Weights of a small transformer language model.
Size: 11 layers, width 192, 3 heads of 64, MLP 960 GELU, vocabulary 8192, 7.27M parameters.
Architecture: rotary positions, biases on query, key and value.
MLP neurons of a small language model. Each row is named by its layer, matrix (down: output weights) and neuron, and shows model dimensions 0-191. Each number is 500 + 25 x the weight over its row's rms, rounded and kept within 0 to 999. Numbers have three digits each.
After each neuron's rows, "fires before" lists the tokens most often just after its 100 highest values on Wikipedia text that the model never trained on. A number after a token or word is its count.

L7.down185:525500520527498513504459527481518507506480518475494508525489525495509487518459509516532511500486479513533508540442525472544513501495506475505464434528512513519486518530498476515453495520475495500485536495490529492517533514492465508467489482490499565542480480491485474520503538516507502551458506488492524499471493494513485478488475487563493456528529481465501502459484480493487482540506475536531474530509476532497504534544501523491465498461516542493479525530530472522510506526499484500497465462456530467523469473545484507504538478475511463508470462473479536467505486538462468526
fires before: " " 29, "," 18, " years" 5, " later" 4, " after" 4, "." 4

L7.down500:557517495481460515543503499516465506517519534507504526500497497499486475487530512494513525445485517470472526520470536478481505523513526501506449505486501501483464518499484523460484511470511505484509524449507557485498467508478508546525488481460466511489479462499508515528570504487514475435494498516472470542493473491517488474514470499457529466490495448462517492472475490467512504491498507522504536478508477499536486498509541506518466462520492522507533506536502464531472524520538468456483528537482468488520545504491464492482499506504544532494521526517505538485467494529514548510
fires before: "0" 54, " Korea" 6, " Republican" 6, " Democratic" 4, "1" 4

L7.down142:516491535495512533490522509483489484516500529531531492494488521483507457461538490502510460516500505486498508502498485532488467530541513536480523506505559493504522486485535484522487520498503490473478548492483478496485537489513492495518523482493534485510527496491506512490491482475468465421466513494469499489495522488487513490514550511526439520462500494470585489486502501507514502507512516474521506477512506483528508520462499516535497489511493586501464461513511512476504439473499561485465496462491489559499491518491457488474508524444497500522458515477469463484495558500502507515
fires before: "," 69, "19" 4

L4.down33:505512505494501476512508497514484447488486492468454488489503543478475461542498439479498513531517537490499465522495490515498488512496453478485515529511491511478481524459554510517480475524505527484551489472513454527529513522489492493486522471482488530488482509487508490477511471492491587500453567505461516522500515483489497529487443496497502500480550462519489499509469509528490469509504509492488457515501488495511503514535517501509441473555513486555474505536508517506515518459523502472529506509512544518504535468482506459498508537509510517496459514551493497484507448503539488511
fires before: " |" 17, " |\n" 10, "0" 9, " |\n\n" 8, "ima" 5, "2" 4

L4.down727:509482484491543530510500502485518524504469520511508508508469514550481537535514482537532485469512471498521506547461472509487557508466526506552472475519504493506466516468491523513508518489522492493467511508501581486525449504489514456501495484433504514481521494525457527479520501471497494490508499480502461491517483505511483524490482458475470507502522512486479504505484453486505490458534487510494493466479501518518522503489542487474481508530583494491503522468528467490504546517470524505492459493506502547509482480504464549480499484509487493551503522471448469462515536487530531518
fires before: "," 39, "." 10, ".\n\n" 6, " and" 5

L6.down0:489502485525511506497473534509505494539439519530507457522482488465505489462521475483479511475483535481494477504443456504489495530504542492529502510484519516492523487497511456516467524522508513502518533532535520510519536517454503505512434475540471470484499575524452522524503498478523492518488491526534445483543527555512487519505521533485506475495530476497497495494509502490534498456539453462467518462508478492524470503512511483488457501512509497489493470471495525492503478485436495526499451519488503571499523493548499505467513519513474487505489500511509521490506516465500481517
fires before: "0" 22, "19" 16, "20" 7, "96" 5, " |\n" 5

L4.down85:502489460479496500448491534522507489493518516477506496504521527510491513468505519481516532514477489477525484480473514490505501490479511486501500536484529498515474506519480463498470530497503472518525500493519501518498471468512448488512489552539456472489456466496470479486478489517514553495484520523534524498504483516508487473486511505482478493475538557520520466499496442492515496529465490504516486482491544515446529482456489504506489577557495537561499495452491502518495482547500529517548543522486484497501496451493547486527531506492467482465546507493523512485430489495501494530
fires before: "0" 24, "1" 17, "3" 8, "2" 8, "4" 7

L5.down740:540509486549482503549465510473465497519491523481448496506553490532500534515489470509501554470507502528518493483506484496513479501498525523484501482484501505475501485540513498474506460454552515542471495522524497476501488522504491506511426492507524470465542468529474452504506459505498495511517518505478531464476550440522464501483494501481492535520507510498492499514488517530481500484575482481477532508499470460544504485525507509501464520492526471498498483495464488570496472506515514517496519523497466533503511488465494536533504497515459475506471474500549459531509493477512512489
fires before: " " 26, " %" 11, " Party" 7, " W" 6

L6.down892:473481520478498515492502524509472502460495477511565461500517506509510492512504537509539489531507478483508526509517493480566524475517505465483492520511492441511453478518515503502487495456487514452509470488528512466492488516463494551517460499468555478504504569467491476515467520521483508457467511504536498528495466488491532478478515478485546507525456453494493545546531490514512482545458529490480524478496480484519516477530509493476540519546505488491546490478524508519517476482490507511505532469540494496514492518521462510474507496481449487515498500483471546464516523487511527485
fires before: " " 57, " |" 6

L4.down462:514516498477500523481542523530518513495522513520506519545478502518478557477490475464469488461515492540509483512522474466460489507497498508513515502469493507531509498507511528530487523465495474479497487505461532468535466501512505424502532515520488510476486518524476502528500487525498514467455473490482481461515504465522522512498534513593516474506451457479504508489539477500497498533415512507569500514515506503495498452521509509467490506490518543474508488517525526532489530506489496511531472492499489471515466473522518475493468510528501506456504483493504496527542453517481483536
fires before: "0" 33, " " 13, "1" 8, " (" 7, "3" 4, "00" 4

L5.down90:471556500499493477503533495496438518456522489516503534484505482531513492478537496500497499493521502496548526496514491487508484511499489533472498500507512487531524460450535501503522495492472526516493523454451474484547509499518518476497509465521470500458536504495513539490456479515506504510576536483528493509482506489496536498502492526475522506521440485480517484479532536502553521486508514464555493479472493470540457507487506513506500496518478497487540440432506532444509508498484491525462489503433540465494522489505516495478502531497500480512511483489533514495501503450505518499
fires before: " |" 21, " |\n" 19, " (" 7, "ac" 4

L7.down472:486518530526504549531498513492475508485513520542535475532546496485521445511515487506473506477490486522491506487525514514507497492497459504521540501488496498487505501478471477459526477458521495503523535476503461465504483537487491506531486491542474493469504510467472540533492474511529518536522480506505490490523502470484509518527474525477561475495517507519513518485462519518513491537475524482519435523496456510536484505517484484480522528475530475504479508510440499523484491466470525513490548547460463472509506517544467458499514485467519466472485515536437508507539532461513482461
fires before: "19" 44, "20" 9, ":" 6, "ic" 5

L4.down784:470535525533491484513502498466506502513520498495496514506510461542530476439529496477521528472500536498535510510503517471488515465540468450471440511539497471497475520459510482536563481486493491475479486500485504496541519499499490468500466515522477498473511497476484489502485482486519476493540470527552480484535534514481488527503484465510486504551522493501497503461504468506546500473558467505512474549453513524517526515496506473498496502475506492508468489481507465499477516550502506480484528533479477528492491560518497452513520500456501471496510477518500491514506431536531479540
fires before: " |" 54, " |\n" 6, " data" 4

L5.down172:525513507527488512499485498511513524465452541513509459527489494514506527515472477486478455525539461455513481513489493521506465505486531485528544480480547544495476484520508463468521461508467443515465506484524513516521465540484477472484493536523484473485507500513512504520495498486548496520552479441497494551505508481442520493472522484498515477501486541482517547542475503495578489516492477489546498503473476550472479546514494510484500509524522478513512491483509491515531484491511484480478496502518463521480500466508477533487492558462498503497482460503472516493528525472525485515
fires before: " |" 21, " m" 19, "%" 14, " |\n" 6, "4" 4

L5.down430:521501522479494485534525504498531519440485468501498518532501452522504455564528480489510512515493466505534485525471537506499476488482474520539507538533484506510475515505505488474477517464493517479474494517493491496524491524525499477475547541472493525483465434473486504515499475485506495515529510496467491533475554463503485539522520525487516519465527485498484498490502480531482456504522573498479452484546506476518508505497539468528500515453537477464483527558463502490475517474510504490486467483487512473499509493543506479507510485513448511462513465500510498463474531521502544506
fires before: "," 22, ")" 17, "." 12, " and" 6

L7.down584:480504540511544529501530519484495482494506518511529450512499450470514512439501443502503495497489502529481493494477493498487474519502511504507466551527524528470485484485532543480492552504467520441493477506533499507513473467489522499482495486533489496469492496505501542570498473532503490435463470481491495525510505496481563470486518494507486529506523514498489514474504470483516492471528516499513514496522549512548533480476497540488511437500477508502530467507495509469539476475504517437512527481480528443470506482474494504486524501474509482526510509478521545473523511540514502476
fires before: " |" 62, " |\n" 5

L7.down254:548516491481515515524490481531478457477465524495510481460499484466467510527471505515495460472507511525502512506470522530460494477514483559488507482517503517455536509514469495493557478552462510493485461540531524516502550530491473464510487507499465490480514503527462417513513505492475511525499502464518497535521520464489484476479533531543465497505504478502506467504458508517540469528508494532495479525512495512535509484485466519551472512516511516479519546454517484498517457478510534492491492470529498516522501498510508491481505520500505511476472477485488480506424519542510509539
fires before: " |\n" 84, " |\n\n" 4

L4.down179:465535493508539504510498477502531501538487525549523496483526507438479492498495481509490471501482517490493525454486474508497520503509474522537485485468509492483484468557484496498547478495510502499475507482496506509508498476523470532514491513511492553498512549524465474497508465492484527534531489520498519461473537472477490509555473435559499559509518486514528523514503487472494488506500507468464480502513533513489501549539513519503470511499527508497481496459493524471467568495511446491480502466527507500500471494522480482508489504509482493512449426503456484532510494458474541505
fires before: " " 47, "R" 4, "20" 4, "1" 4

L4.down289:512522538476493539506477488470499470466512517498499511533492446531514496489482483439521505459458532486518525506479475506518527467539485524527505504471517467541525478456524460542505497523513521487486499501552531499495485523503518514544493451456511471482544492542532515551556465528454480513513465499447515510486538485470527486488505490492489484488428503499514521509481452486491504512513510485483543497516521502479512483490515521475509483500495490513544497474505512510469532507474498516502458509506490486548570482499478483497521485493491522489495494455475502516489503475509484553
fires before: " " 52, " o" 4, " service" 4

L4.down744:509491478545494482570487534527506498471529486543502469508495500510484433468523511460523495510480506536520465478505528547464501501472494530494503505446532484485521510542491499517530511499495484478544502474483476456544495451486511482517481476532433513510477457499471472488486483528557495505547556502543527491503501463504503504543439521507514499523497489487535473492479475481497496508498490511532460507482498498504493488524466493523495466521489488497488490559520521490449512501500514524510483516506534528484503481487513488454510476512500505483532500509488544522496507475530542459
fires before: " |" 57, " |\n" 5, "." 4, "^{" 4

L6.down270:500531490507504540476512518532530496531476486486494497480490484528488504520537487476481499490509498515537515476526513561449494514483479505519505484489464481514521542509512464471500466643512476480470524497465476523526526524505480501536455475512519516494519473491476487491537535505507500512487480490458530454485513449516476499504498480531474518495503509476537472482487538501492473540501547515504507483531492527561476472508536465506476496499519477510539528475476475525473481503526480501492502506486485474469492487476521499504470508517510471486487533498486492508471480452481500517
fires before: " " 41, " N" 12, " CO" 5

L7.down378:506494533499505494528488524476498508520513520499515442522542472510501468466507502502530523533510495506462557522451519448487501508488482506508437511531460519499490530477540496519501528508492461515488547512506493490490490468486477488530472477469491536503491454521493553485536488462489480510508523528505485469497489530494518527469482477523483461485478498511533494513526508482535550533524521451484499502500513517486507472495462497479514529550519550532507465507478499539483523443519541536475506519503475500487479538522503443484509457466463460514509497508476534473468505485520487511
fires before: " |" 42, " votes" 9, ":" 6, " |\n" 5

L4.down581:536521504540495445514543532461503470482498508539480510487487493496516530499475531479498494493510535499490501517523496498485489516515498461529477491481500491445503496473510521499488486505526467480514521515498510487543536495494438499537481491474457492456463483521492506496516477527481457442479551576478513517508510460485482489486493459520484505478528480509503528505502512512482502540488479524507474516442507506479459478525524493528527530550443518427497482483544513498496545490506498514512505510486482494478530522504489475525496509502536526489507565501485546451521478489518508485
fires before: "19" 45, "20" 25

L6.down322:536486524522467511521492489509450483520500478515517532471549484543519526458510477518505489522513524492543505490538479475481510479471481513510496498517491498497480473485544541539491486461487486496477518487481508521515475514536506503434504560472506514536464528528475509529473469475517506453539519498488505514526479507510501498488534497492491465475479484504548514466551489493507472495491538457554534522482493467513524504497529505514476544478515520446478490484511503476545472508444507483457486453544505525445491522496502458479502504509466500482509516475530489477525537485511516485
fires before: " " 59, "17" 4

L7.down871:510525517481508489500503441528501502517464525532528534502499457512495506483507507492446471517482501510506541515461463468503489450493494492568473488500506504497463510526485482511471548535492532535520455511474568507482490471524481471496463550509510504492534519541543505507478542509504479527507512496497499493461515501459481470505518526485476484455490485477444487508531480490512566530520512525531505506519489500498511551494501548487503536456505516488484468529486551513478527487477499483480497523531480488485523497463521444487504486509482494502506470489506454516497509481471496540
fires before: " \"" 29, " " 29, " The" 7